Weights of a small transformer language model.
Size: 8 layers, 8 heads of 64 (4 for keys and values), MLP 1792 SwiGLU, 62.4M parameters.
Architecture: learned positions, untied embeddings, normalized queries and keys.
Training: a variant of Muon for these matrices, 716M tokens, 5464 steps.
MLP neurons of a small language model. Each row is named by its layer, matrix (gate and up: input weights) and neuron, and shows model dimensions 32-159. Each number is 50 + 10 x the weight over its row's rms, rounded and kept within 0 to 99. A neuron's up and down rows have the sign that makes its largest values positive.
Before each neuron's rows, "fires after" lists the tokens most often just before its 100 highest values on Wikipedia text that the model never trained on.

fires after: " the", " The", " with", " a", " ."
L5.gate85:51 57 43 50 56 44 62 35 58 57 46 48 58 54 57 57 41 51 43 55 57 33 52 59 59 44 46 52 61 45 50 62 58 48 45 40 62 45 23 52 67 45 56 49 41 50 82 49 59 47 52 38 56 55 75 36 35 39 72 45 44 56 45 67 41 38 30 55 60 65 41 46 69 47 74 45 42 30 65 49 51 41 49 40 48 62 39 29 49 54 53 46 41 54 59 63 44 51 45 34 39 58 51 56 62 32 43 60 45 70 58 43 47 44 66 35 35 34 55 47 41 38 51 55 52 60 58 76
L5.up85:46 48 44 58 60 35 53 64 55 42 39 63 57 67 53 36 53 54 39 30 58 53 58 45 36 51 47 33 41 39 54 30 43 47 61 30 65 41 62 48 55 35 53 56 44 41 49 50 30 55 47 53 67 33 49 24 52 45 44 75 44 49 65 53 69 33 46 46 58 47 50 41 48 41 40 56 51 53 62 44 72 59 39 54 60 38 32 41 65 60 44 43 45 37 66 45 34 45 15 68 46 55 46 53 38 64 48 36 44 65 52 73 49 48 53 45 55 50 52 51 48 62 53 49 51 46 54 35

fires after: "3", "8", "6", " California"
L5.gate493:55 42 67 47 59 52 47 34 51 47 61 49 57 38 49 44 39 45 53 58 45 52 51 38 56 44 54 41 54 64 41 46 47 58 53 42 56 54 51 42 44 60 43 50 36 47 65 52 57 68 57 47 44 50 47 53 57 43 48 47 36 54 43 44 63 48 44 49 61 59 51 64 34 45 61 50 91 47 46 53 54 49 41 43 61 55 49 32 45 66 47 43 38 50 48 84 45 56 46 60 55 50 42 43 42 56 58 47 43 43 59 56 62 58 39 51 54 59 55 45 37 29 72 47 48 70 44 45
L5.up493:48 41 32 48 55 54 44 24 60 57 59 61 46 41 59 32 60 42 37 36 27 50 46 41 53 35 60 51 50 92 63 62 22 66 49 42 35 46 49 53 46 48 52 37 48 68 43 62 47 53 40 50 52 53 51 60 81 59 40 57 37 49 44 52 51 40 78 42 42 57 49 43 51 37 56 36 65 56 60 43 68 59 52 45 40 60 63 46 51 49 37 44 41 41 57 65 58 60 53 61 62 44 39 58 39 45 42 57 40 44 59 52 54 63 53 58 53 50 43 57 27 49 54 44 60 43 27 38

fires after: " his", "s", " His", " her", "-", " their"
L5.gate1390:59 46 51 35 32 29 24 51 43 45 47 52 58 55 49 64 43 60 55 52 40 48 48 41 38 66 43 42 41 58 65 47 45 35 62 20 55 38 43 44 45 57 48 59 47 60 58 34 51 44 54 64 55 40 52 45 52 50 44 56 50 44 49 64 44 55 58 55 54 42 59 45 43 41 44 50 56 54 41 40 41 29 19 39 68 61 69 50 32 43 58 47 48 72 54 48 57 48 55 59 42 56 37 51 33 55 47 64 39 40 66 52 43 36 59 49 62 55 60 49 52 42 51 54 52 56 40 35
L5.up1390:50 60 50 59 60 49 70 51 78 52 60 62 46 31 33 67 50 33 50 71 40 51 60 48 54 47 56 47 60 33 17 54 49 52 33 62 31 42 38 43 41 40 59 44 50 48 43 62 34 37 50 46 49 48 63 32 58 53 53 55 62 52 55 45 54 44 48 41 47 56 25 51 40 49 51 56 49 51 45 46 50 49 69 58 51 44 49 61 50 72 20 57 35 42 52 34 42 48 54 34 55 59 41 54 42 46 56 49 55 36 52 50 44 48 50 50 63 58 42 63 53 59 49 35 50 59 40 46

fires after: ",", " New", ".", " United"
L5.gate128:52 50 44 52 42 53 44 52 40 41 41 51 56 59 44 39 48 56 41 56 40 57 61 63 47 63 70 60 38 44 60 54 55 45 57 62 56 50 45 54 46 54 71 43 68 73 38 67 56 42 47 61 44 57 35 64 54 63 42 60 41 48 37 35 49 35 53 53 51 34 71 40 45 45 57 61 52 27 44 54 46 63 41 44 64 51 57 48 53 52 39 57 52 59 41 54 52 38 50 49 55 52 48 44 47 58 51 48 40 52 34 55 59 49 48 49 64 49 27 61 45 60 52 49 44 39 51 49
L5.up128:65 56 32 54 36 44 55 67 41 53 52 53 51 57 46 45 44 52 43 53 55 57 51 62 57 43 67 52 65 52 33 61 42 42 39 50 58 56 47 58 41 70 51 54 55 45 43 59 40 56 46 39 46 61 46 62 49 46 47 50 50 43 42 59 50 49 64 38 44 53 61 53 45 41 52 67 57 47 48 39 40 54 46 40 52 40 67 44 46 58 44 50 48 36 53 26 63 65 57 44 68 49 46 59 38 34 53 46 42 40 58 53 54 56 45 61 54 59 20 73 46 39 41 38 47 47 39 65

fires after: " the", " a", " ten"
L5.gate460:46 50 30 22 43 44 65 67 59 40 43 47 53 33 59 62 58 68 58 49 40 70 45 64 56 55 59 50 47 57 26 57 45 54 53 46 31 45 61 45 54 44 41 46 45 23 57 37 51 67 70 40 39 49 46 56 61 51 62 40 33 47 46 44 50 45 45 51 55 34 55 53 65 45 44 63 50 49 60 62 39 47 58 41 29 50 52 69 53 37 45 40 42 53 37 37 29 52 39 42 33 47 58 33 49 48 56 52 27 33 58 38 42 47 47 51 63 53 47 55 46 50 62 57 37 56 41 58
L5.up460:46 50 56 48 49 46 33 53 37 51 40 40 27 44 46 51 56 55 48 51 46 68 50 56 75 53 46 73 49 49 47 52 49 62 51 70 69 45 56 57 63 40 59 44 55 34 48 42 51 59 35 55 32 54 45 38 52 42 61 65 40 35 45 12 39 67 50 54 60 56 71 53 61 37 54 47 62 46 51 62 65 57 36 57 45 65 37 45 63 52 29 46 52 61 53 44 44 35 62 46 43 56 60 38 51 52 41 42 24 49 49 53 38 52 48 66 66 49 60 49 64 40 43 42 38 44 59 70

fires after: ",", ".", " "
L5.gate39:50 49 55 43 55 52 23 46 30 53 54 48 47 45 63 62 58 52 48 46 48 55 51 44 46 70 38 48 54 53 54 52 46 48 51 43 46 56 43 43 44 50 48 44 51 55 52 49 49 34 54 66 59 49 48 48 60 37 40 50 46 55 48 59 82 39 52 45 57 67 51 37 70 34 57 52 72 44 45 48 53 47 44 45 43 35 64 40 65 59 41 51 42 56 51 42 57 41 44 57 49 43 61 44 49 45 77 65 49 53 49 52 49 63 52 55 45 72 29 66 57 43 51 45 57 34 42 51
L5.up39:65 43 53 57 55 50 41 30 52 61 46 53 59 41 47 45 47 68 48 54 53 47 51 58 49 60 55 60 58 57 51 52 49 48 64 47 60 47 33 58 82 48 57 52 60 50 45 54 57 29 39 37 57 46 44 55 45 37 50 52 46 44 57 56 56 46 64 64 39 34 54 44 58 45 51 44 55 59 53 39 50 40 47 61 51 53 51 40 42 51 59 59 55 51 46 45 54 46 40 56 50 62 52 38 54 75 33 68 51 59 61 44 61 55 66 33 48 46 48 54 42 37 64 31 44 56 31 42

fires after: " ", "–", "0", "9", "7", " Für"
L5.gate1722:54 63 51 44 56 51 66 41 47 53 56 38 54 30 51 65 67 55 37 59 53 60 39 54 40 56 27 54 51 53 55 36 33 58 53 61 56 47 51 49 51 52 40 38 60 69 56 64 54 43 60 65 49 49 37 54 58 44 70 41 67 52 70 45 53 41 50 56 38 33 58 51 38 38 42 42 69 55 53 36 33 56 63 51 48 43 65 47 41 46 45 54 42 30 59 48 57 30 39 70 57 59 40 48 65 35 55 35 53 54 52 47 54 22 50 52 37 56 53 55 60 47 53 53 27 44 50 38
L5.up1722:51 43 50 63 67 65 69 37 47 52 50 56 66 42 41 45 44 46 35 40 46 40 51 40 54 63 54 51 57 39 51 60 59 60 54 44 45 48 51 58 55 47 37 37 51 60 78 53 65 32 59 51 52 48 42 54 32 39 55 58 67 54 23 46 45 60 41 41 48 52 47 54 48 42 56 44 69 52 45 56 54 49 48 46 53 56 61 49 34 44 17 34 48 51 66 46 39 38 54 50 57 45 31 48 70 44 75 66 45 53 51 43 67 42 63 50 64 48 49 49 59 52 52 67 60 61 47 49

fires after: "-", "|"
L5.gate260:58 41 50 55 58 60 62 48 48 58 59 51 37 59 39 35 59 36 43 60 46 44 52 58 38 36 50 59 36 51 49 62 49 46 49 58 62 54 58 43 49 50 30 60 57 50 46 57 33 28 41 63 24 57 45 61 46 51 33 88 49 47 45 53 57 54 46 44 68 43 22 55 42 42 66 62 46 54 53 49 57 44 34 42 61 58 54 63 50 36 49 58 49 55 59 49 53 44 45 49 53 57 61 53 48 56 57 48 58 52 41 45 44 37 47 58 48 48 53 38 48 39 52 59 41 48 37 50
L5.up260:39 49 36 49 52 58 47 42 39 42 66 61 44 38 49 55 60 32 33 55 57 59 35 52 44 52 54 60 43 44 53 60 46 44 48 59 42 79 67 48 53 51 51 35 58 62 46 52 44 48 44 54 43 58 32 56 44 48 48 56 56 67 44 55 66 56 57 70 66 31 41 38 39 65 54 44 48 42 60 34 69 40 49 55 45 53 70 51 55 60 53 51 44 59 42 48 57 42 48 46 48 50 46 82 45 55 45 56 38 49 40 41 45 40 50 50 45 52 39 37 56 38 35 56 58 49 33 40

fires after: " |", " ", ".", " (", " of", "6"
L5.gate299:47 60 57 49 45 54 43 43 50 47 45 71 71 38 74 68 48 45 60 54 55 36 54 66 48 47 34 38 55 39 48 59 40 63 60 52 60 53 55 42 63 51 41 54 47 54 44 45 62 50 32 56 31 52 70 72 63 58 48 50 52 50 62 51 58 58 52 50 46 35 64 55 43 52 43 42 65 57 51 40 56 41 52 58 61 66 48 69 53 45 51 54 75 35 59 59 35 48 50 49 31 45 48 49 34 61 47 65 72 49 44 47 43 43 50 43 70 55 48 55 53 39 42 54 51 38 55 58
L5.up299:48 49 50 44 53 50 48 50 40 34 47 72 47 42 53 43 48 48 53 29 33 60 57 64 64 66 45 41 45 47 62 44 22 69 56 53 75 38 34 49 54 43 51 45 30 67 39 51 47 46 35 55 28 56 49 58 71 48 27 53 27 43 49 43 54 45 47 21 54 47 50 63 47 47 58 49 55 42 42 39 46 36 40 57 60 62 49 61 47 55 67 60 61 46 68 55 50 57 42 54 48 66 28 43 39 54 53 70 71 45 50 40 55 53 56 47 59 26 49 62 59 40 40 51 62 60 40 63

fires after: " ", " |", "1", "5", "3", "4"
L5.gate320:61 37 34 46 64 52 65 45 46 61 51 53 57 58 54 45 43 71 58 46 65 55 41 61 41 18 36 51 44 89 33 36 49 64 48 36 53 52 50 49 62 29 66 43 56 59 44 38 52 49 41 41 59 56 53 31 47 42 64 58 54 41 63 42 53 61 59 59 78 59 47 41 55 47 46 45 51 56 37 52 58 64 37 58 29 60 37 54 52 66 75 69 72 39 62 51 41 36 59 51 48 50 54 54 62 45 57 73 57 73 56 49 54 52 41 55 60 42 55 46 49 42 50 41 59 54 41 53
L5.up320:41 37 41 47 57 43 47 42 52 56 58 38 40 50 40 56 33 57 55 40 61 72 46 52 53 67 36 35 54 61 41 46 60 51 43 37 52 47 72 50 36 48 47 45 54 61 52 56 32 49 51 27 56 57 56 31 40 53 40 41 42 51 59 63 41 57 49 65 38 50 42 45 49 41 55 48 62 55 62 50 45 36 60 68 45 64 42 39 38 59 58 62 50 47 39 59 53 31 57 35 36 50 54 40 47 40 65 60 64 60 65 34 47 48 44 45 43 34 47 49 43 54 68 56 59 37 53 39

fires after: " |", " ", "5"
L5.gate282:58 42 63 47 41 38 43 44 52 63 45 45 57 57 44 46 53 59 43 41 61 40 44 62 51 46 52 53 43 48 48 50 56 49 45 68 57 55 52 46 41 52 49 47 24 52 33 60 28 55 55 56 54 52 44 42 71 48 51 53 50 46 40 43 51 48 47 59 53 54 55 50 47 19 47 33 49 62 41 37 48 46 66 51 43 45 48 60 37 54 53 57 37 52 70 49 54 42 61 66 56 80 67 54 46 44 68 46 45 57 38 56 43 42 55 70 63 50 41 34 56 53 41 43 59 61 49 36
L5.up282:58 64 55 52 51 46 40 35 39 43 76 63 51 46 45 42 43 52 68 40 76 42 41 67 38 67 61 67 42 42 51 41 50 52 40 53 62 44 54 41 55 29 50 45 52 66 55 45 46 50 46 42 62 52 50 38 46 41 59 56 42 61 56 64 50 51 43 57 45 56 37 45 47 57 40 42 52 37 62 43 24 42 53 51 52 45 52 48 61 46 60 53 43 51 49 56 57 34 50 44 52 50 44 59 51 47 50 39 45 56 63 38 35 59 36 28 47 47 59 50 48 57 45 50 48 42 43 43

fires after: "3", "5"
L5.gate1268:43 60 42 65 56 43 77 54 55 46 63 57 65 55 29 52 46 45 57 62 65 66 46 47 59 43 64 53 42 57 53 41 53 34 54 55 45 51 57 44 53 55 48 47 57 50 46 52 60 37 51 48 55 61 57 57 32 57 57 51 54 40 55 65 56 50 52 60 43 44 49 51 50 50 50 67 57 64 56 54 60 59 50 43 58 47 54 59 74 62 57 62 39 37 27 49 55 48 70 50 41 45 62 51 36 35 58 45 49 44 40 51 44 67 37 47 33 62 34 50 45 43 56 57 59 44 42 43
L5.up1268:66 43 51 43 45 41 45 52 46 53 53 59 53 50 52 53 39 63 25 38 45 63 39 56 36 48 32 61 49 47 43 50 41 50 53 55 40 55 31 55 47 30 37 54 47 63 57 46 47 51 47 60 65 39 41 43 66 60 38 51 50 50 36 44 68 51 44 61 57 32 47 64 44 52 36 52 24 58 48 54 63 39 47 46 51 45 63 48 46 59 81 47 47 60 63 64 42 67 63 38 59 52 40 63 44 60 48 49 40 60 46 53 51 41 24 48 33 48 53 55 49 43 58 41 33 45 49 53

fires after: " |", "-"
L5.gate1217:55 72 45 43 66 51 41 34 53 32 57 53 43 44 62 41 74 58 60 51 68 48 47 44 67 42 32 38 53 50 52 53 44 48 32 42 67 50 58 46 56 58 39 37 55 52 59 61 49 32 44 53 41 60 44 68 41 59 55 25 46 56 58 46 43 53 60 60 43 49 44 49 53 51 67 57 60 35 38 68 47 46 53 70 59 58 34 42 48 45 47 34 55 60 55 37 44 56 49 51 61 42 70 39 39 45 61 35 68 52 47 46 52 53 63 59 49 43 42 42 63 53 63 62 52 60 55 39
L5.up1217:52 51 46 55 67 47 44 51 36 35 42 46 41 35 48 37 60 48 56 59 64 42 35 40 57 39 29 46 41 46 59 48 50 65 42 48 57 54 64 53 52 46 36 43 57 61 52 43 45 45 43 64 55 54 50 54 58 59 43 40 43 66 53 30 58 47 65 35 38 58 44 50 45 59 37 56 34 36 52 41 50 55 39 58 62 22 47 55 48 43 63 45 53 47 37 50 57 53 56 38 55 53 59 40 65 61 42 58 58 54 43 58 47 45 57 46 47 44 46 56 51 58 53 66 39 64 44 52

fires after: " was", " is", ",", " are", " were"
L5.gate57:62 46 52 39 60 60 43 60 43 37 47 35 60 42 31 26 40 42 73 67 50 52 37 44 52 60 55 48 37 40 61 42 52 39 56 58 42 51 51 49 54 72 58 47 44 47 33 35 50 47 47 27 61 55 52 54 48 43 58 57 34 59 52 50 51 44 51 45 61 41 49 55 51 42 65 21 55 49 51 64 55 52 49 64 56 46 59 43 42 57 44 58 68 58 50 55 64 48 51 48 66 42 58 21 56 55 41 48 58 50 69 26 39 40 57 52 39 48 59 58 54 45 64 52 60 63 55 43
L5.up57:68 37 34 60 39 49 48 43 57 48 40 36 32 65 37 43 23 58 40 45 58 43 47 43 68 41 48 67 69 57 46 65 34 52 57 66 39 68 42 53 63 54 44 18 49 61 43 47 63 65 51 45 40 55 54 50 48 50 51 48 56 50 64 45 53 37 29 33 43 52 44 41 55 43 61 51 47 44 47 42 69 60 43 66 52 50 43 52 35 39 51 34 50 54 48 54 54 56 60 59 54 68 29 45 37 66 36 53 54 33 44 46 47 57 48 54 44 42 39 52 45 74 55 56 30 52 72 47

fires after: "==", "-", " |", " is", " and"
L5.gate21:59 42 63 55 50 41 49 41 39 30 57 61 44 34 51 60 32 46 61 36 43 57 51 45 56 61 48 57 55 19 59 49 49 47 52 39 29 51 34 46 70 49 38 41 55 45 57 35 58 63 42 37 46 59 37 50 45 39 48 48 58 45 53 46 47 41 73 53 71 44 41 41 60 43 34 37 70 62 48 59 58 51 44 52 52 48 50 54 34 52 37 63 65 67 29 47 55 70 51 53 56 68 46 72 46 36 55 43 56 43 47 51 40 34 57 69 41 54 46 32 62 44 52 40 53 39 47 56
L5.up21:63 47 42 60 48 50 38 47 49 40 45 48 39 58 58 55 41 44 48 32 56 48 54 49 50 43 35 63 48 60 48 48 42 52 44 39 36 67 35 59 53 50 49 53 45 40 60 59 55 32 45 32 49 59 42 44 42 44 55 39 50 41 57 35 53 48 59 54 62 45 40 54 65 49 49 45 47 55 56 64 67 56 53 40 61 59 34 50 27 44 36 60 70 59 35 37 71 46 48 58 52 45 51 61 49 49 37 65 54 65 51 64 57 42 41 58 45 57 61 34 61 52 46 52 43 45 31 47

fires after: " the", " and", " for"
L5.gate228:34 38 50 53 53 45 60 34 50 52 62 38 39 56 39 46 68 47 50 54 45 49 46 59 44 39 50 52 60 51 32 43 51 59 46 51 41 59 48 52 62 51 46 59 36 36 41 35 52 65 52 35 45 45 45 35 32 45 50 58 26 49 60 49 35 47 62 42 74 41 37 52 58 54 57 38 51 49 45 56 51 33 69 47 58 64 52 49 59 50 41 58 46 37 60 38 57 50 43 47 56 50 31 47 34 66 66 48 65 52 50 55 51 45 46 44 50 34 55 53 41 62 65 59 63 55 51 53
L5.up228:32 51 48 55 63 35 65 55 35 56 41 40 53 63 44 48 44 37 54 48 52 44 60 69 61 58 53 39 63 58 45 49 21 46 58 36 63 51 51 19 64 56 58 49 40 26 55 33 59 48 50 54 43 56 54 39 43 59 37 54 37 45 42 45 49 28 55 58 57 45 43 54 45 43 49 64 50 54 64 57 56 50 44 55 56 51 47 52 50 49 54 42 34 46 76 50 51 56 58 46 41 39 39 50 49 55 45 48 56 72 47 49 62 25 52 68 43 57 59 60 55 66 60 33 69 62 47 61